From a checkpoint of a small transformer trained on Wikipedia.
Size: width 192, 6 heads of 32, MLP 512 GeGLU.
Architecture: no biases in attention or MLP, tied embeddings, normalized queries and keys.
Training: 243M tokens, 3223 steps.
MLP neurons of a small language model. Each row is named by its layer, matrix (down: output weights) and neuron, and shows model dimensions 32-127. Each number is 50 + 10 x the weight over its row's rms, rounded and kept within 0 to 99. A neuron's up and down rows have the sign that makes its largest values positive.
Before each neuron's rows, "fires before" lists the tokens most often just after its 100 highest values on Wikipedia text that the model never trained on.

fires before: "es", "s", "es.", "s.", "s,"
L11.down344:40 69 58 61 61 58 61 41 55 43 50 48 55 46 47 36 57 48 48 62 67 60 60 56 54 45 47 51 59 58 36 51 51 46 52 52 31 50 43 33 44 51 54 54 61 48 38 53 67 68 53 50 43 52 41 59 65 52 44 55 46 30 56 47 53 60 49 45 48 33 39 36 59 71 56 43 42 53 58 63 46 69 68 58 48 47 43 59 47 51 58 43 53 60 49 52

fires before: "n", " of", "ch", ".", "ly"
L6.down417:31 52 53 58 65 36 48 52 21 58 49 66 56 52 51 56 38 47 56 45 41 55 51 50 26 60 46 55 43 56 62 55 41 58 38 59 39 38 52 63 58 55 47 55 40 52 65 42 45 46 54 53 70 56 52 26 52 34 58 40 61 45 59 47 43 55 39 40 67 49 41 50 47 65 57 47 53 51 49 56 56 64 71 48 61 54 37 43 52 23 56 50 52 59 68 62

fires before: " |", "4", "2", "p", " 2"
L3.down145:61 60 47 45 38 53 52 62 56 56 40 45 47 44 47 58 62 44 48 51 43 55 32 69 54 54 42 60 44 47 63 37 49 48 34 49 37 43 33 66 55 37 32 53 55 34 60 41 58 57 44 52 63 63 51 45 36 42 51 56 45 44 37 67 37 35 62 52 65 34 62 39 50 55 48 38 53 51 56 55 53 42 46 53 75 66 65 36 42 47 68 40 46 60 41 52

fires before: "p", "por", "or", "pt", "ar", "ic"
L3.down281:64 53 33 44 63 68 45 59 57 54 40 52 65 23 45 66 51 52 59 50 34 43 41 43 61 40 52 34 53 55 49 35 54 45 51 36 41 42 53 55 69 54 57 40 65 58 56 56 45 57 53 39 51 63 50 39 34 51 43 56 56 55 69 43 60 41 46 58 49 68 44 50 67 58 41 75 32 60 56 38 42 47 61 57 60 38 63 64 47 53 47 52 54 58 57 60

fires before: "m", "d", "===", "se", "ak", "ph"
L11.down409:57 64 42 42 42 54 81 47 30 53 36 39 47 35 43 60 52 42 61 47 50 62 66 35 32 56 54 54 45 70 33 44 52 54 35 20 61 52 51 50 63 48 47 46 59 59 64 60 59 54 51 45 51 65 53 30 46 62 34 38 62 45 37 51 56 50 45 44 58 40 61 50 49 52 47 47 36 40 49 56 58 69 44 48 49 45 50 31 52 53 52 44 47 52 62 63

fires before: " 3", "1", " 4", " 2", "2", "3"
L11.down69:66 44 46 64 72 56 57 34 46 60 53 45 52 44 46 81 44 42 66 59 37 57 63 54 46 54 53 51 46 45 57 57 48 45 47 50 70 56 57 45 66 59 37 59 59 57 49 39 52 68 64 60 52 53 50 61 53 53 48 44 44 23 55 63 41 46 49 48 39 58 53 58 52 53 59 49 39 55 41 32 68 60 53 57 43 59 41 62 59 61 47 39 49 44 48 44

fires before: "or", "pt", "ased", "qu", "ted"
L11.down391:39 51 57 68 68 37 21 61 45 54 44 39 64 38 72 44 51 46 73 67 45 35 47 40 67 56 48 50 51 65 40 49 74 46 57 73 45 59 34 39 50 50 54 45 58 42 60 45 44 54 52 66 39 48 48 38 41 54 52 59 51 43 49 41 49 44 69 55 44 52 33 53 38 51 70 52 54 74 49 43 56 56 55 50 54 42 57 69 41 46 53 44 51 51 50 51

fires before: "ur", "re", "ure", "ury", "ri", "or"
L11.down244:51 54 50 45 47 38 60 35 53 53 39 49 47 37 48 59 45 67 51 50 63 75 63 50 45 53 61 44 54 48 70 50 62 66 48 54 33 38 49 66 47 55 43 48 62 61 64 53 53 48 50 60 56 28 47 69 39 51 49 55 59 58 44 46 59 60 28 57 45 64 50 46 47 39 51 53 51 58 46 63 48 54 39 62 43 68 59 64 58 42 45 63 41 55 34 47

fires before: " |", ":", "1", " 4"
L6.down365:55 31 43 46 50 49 38 50 39 35 50 48 46 52 74 61 72 54 41 47 44 42 55 54 59 55 35 42 36 58 54 77 47 56 68 55 48 56 44 40 54 54 51 53 38 51 36 46 52 46 45 53 61 75 70 52 57 71 42 60 46 65 48 45 66 56 55 44 57 57 50 41 39 49 39 40 39 61 40 67 43 35 52 42 42 40 49 32 62 55 36 65 57 44 71 41

fires before: "0", "1", "2", "3", " of", "4"
L11.down248:49 35 50 44 61 49 72 45 47 39 46 53 49 53 57 59 52 47 57 42 59 37 53 59 42 20 35 42 54 53 53 40 38 58 53 62 52 43 40 40 54 47 40 55 47 49 41 50 55 65 47 57 47 78 48 51 64 46 38 50 41 60 69 53 77 39 40 54 24 42 57 33 74 54 44 59 47 72 47 36 43 38 23 50 44 48 42 43 48 34 52 60 46 54 44 41

fires before: "a", "ur", "chn", "er", "at", "re"
L11.down465:58 40 41 50 47 60 50 44 35 65 45 47 54 45 51 57 63 50 50 51 55 44 60 48 53 52 57 62 38 55 52 58 56 59 56 38 42 34 62 54 50 56 66 60 39 31 74 40 38 51 46 57 67 46 22 62 46 60 47 68 51 53 49 54 61 52 72 61 23 29 45 57 41 46 48 53 45 54 50 34 56 56 43 74 42 50 46 50 53 43 64 61 34 60 40 51

fires before: " |", "ur", "\"", "ure", "el", "ith"
L11.down371:66 44 40 46 46 40 87 44 45 61 56 56 49 43 40 61 53 52 38 47 49 50 41 57 34 39 26 41 52 46 49 43 41 42 61 66 37 56 44 61 44 39 70 60 56 56 58 48 55 45 51 50 56 43 49 53 49 66 58 43 76 52 35 49 51 29 45 70 48 42 51 61 44 52 43 51 54 55 56 56 45 59 40 35 51 58 51 44 80 46 34 48 50 54 56 46

fires before: " |", ";", ":"
L10.down329:59 37 57 50 56 49 35 67 56 36 64 42 57 57 54 67 44 59 34 51 48 44 30 50 76 48 63 48 35 43 49 50 42 61 60 52 40 56 55 40 60 54 49 64 46 54 60 66 48 31 61 48 43 58 60 61 45 48 54 65 56 50 31 44 36 49 35 62 58 59 47 60 56 67 42 51 34 37 38 38 49 55 52 43 36 57 47 45 45 56 52 74 62 51 42 57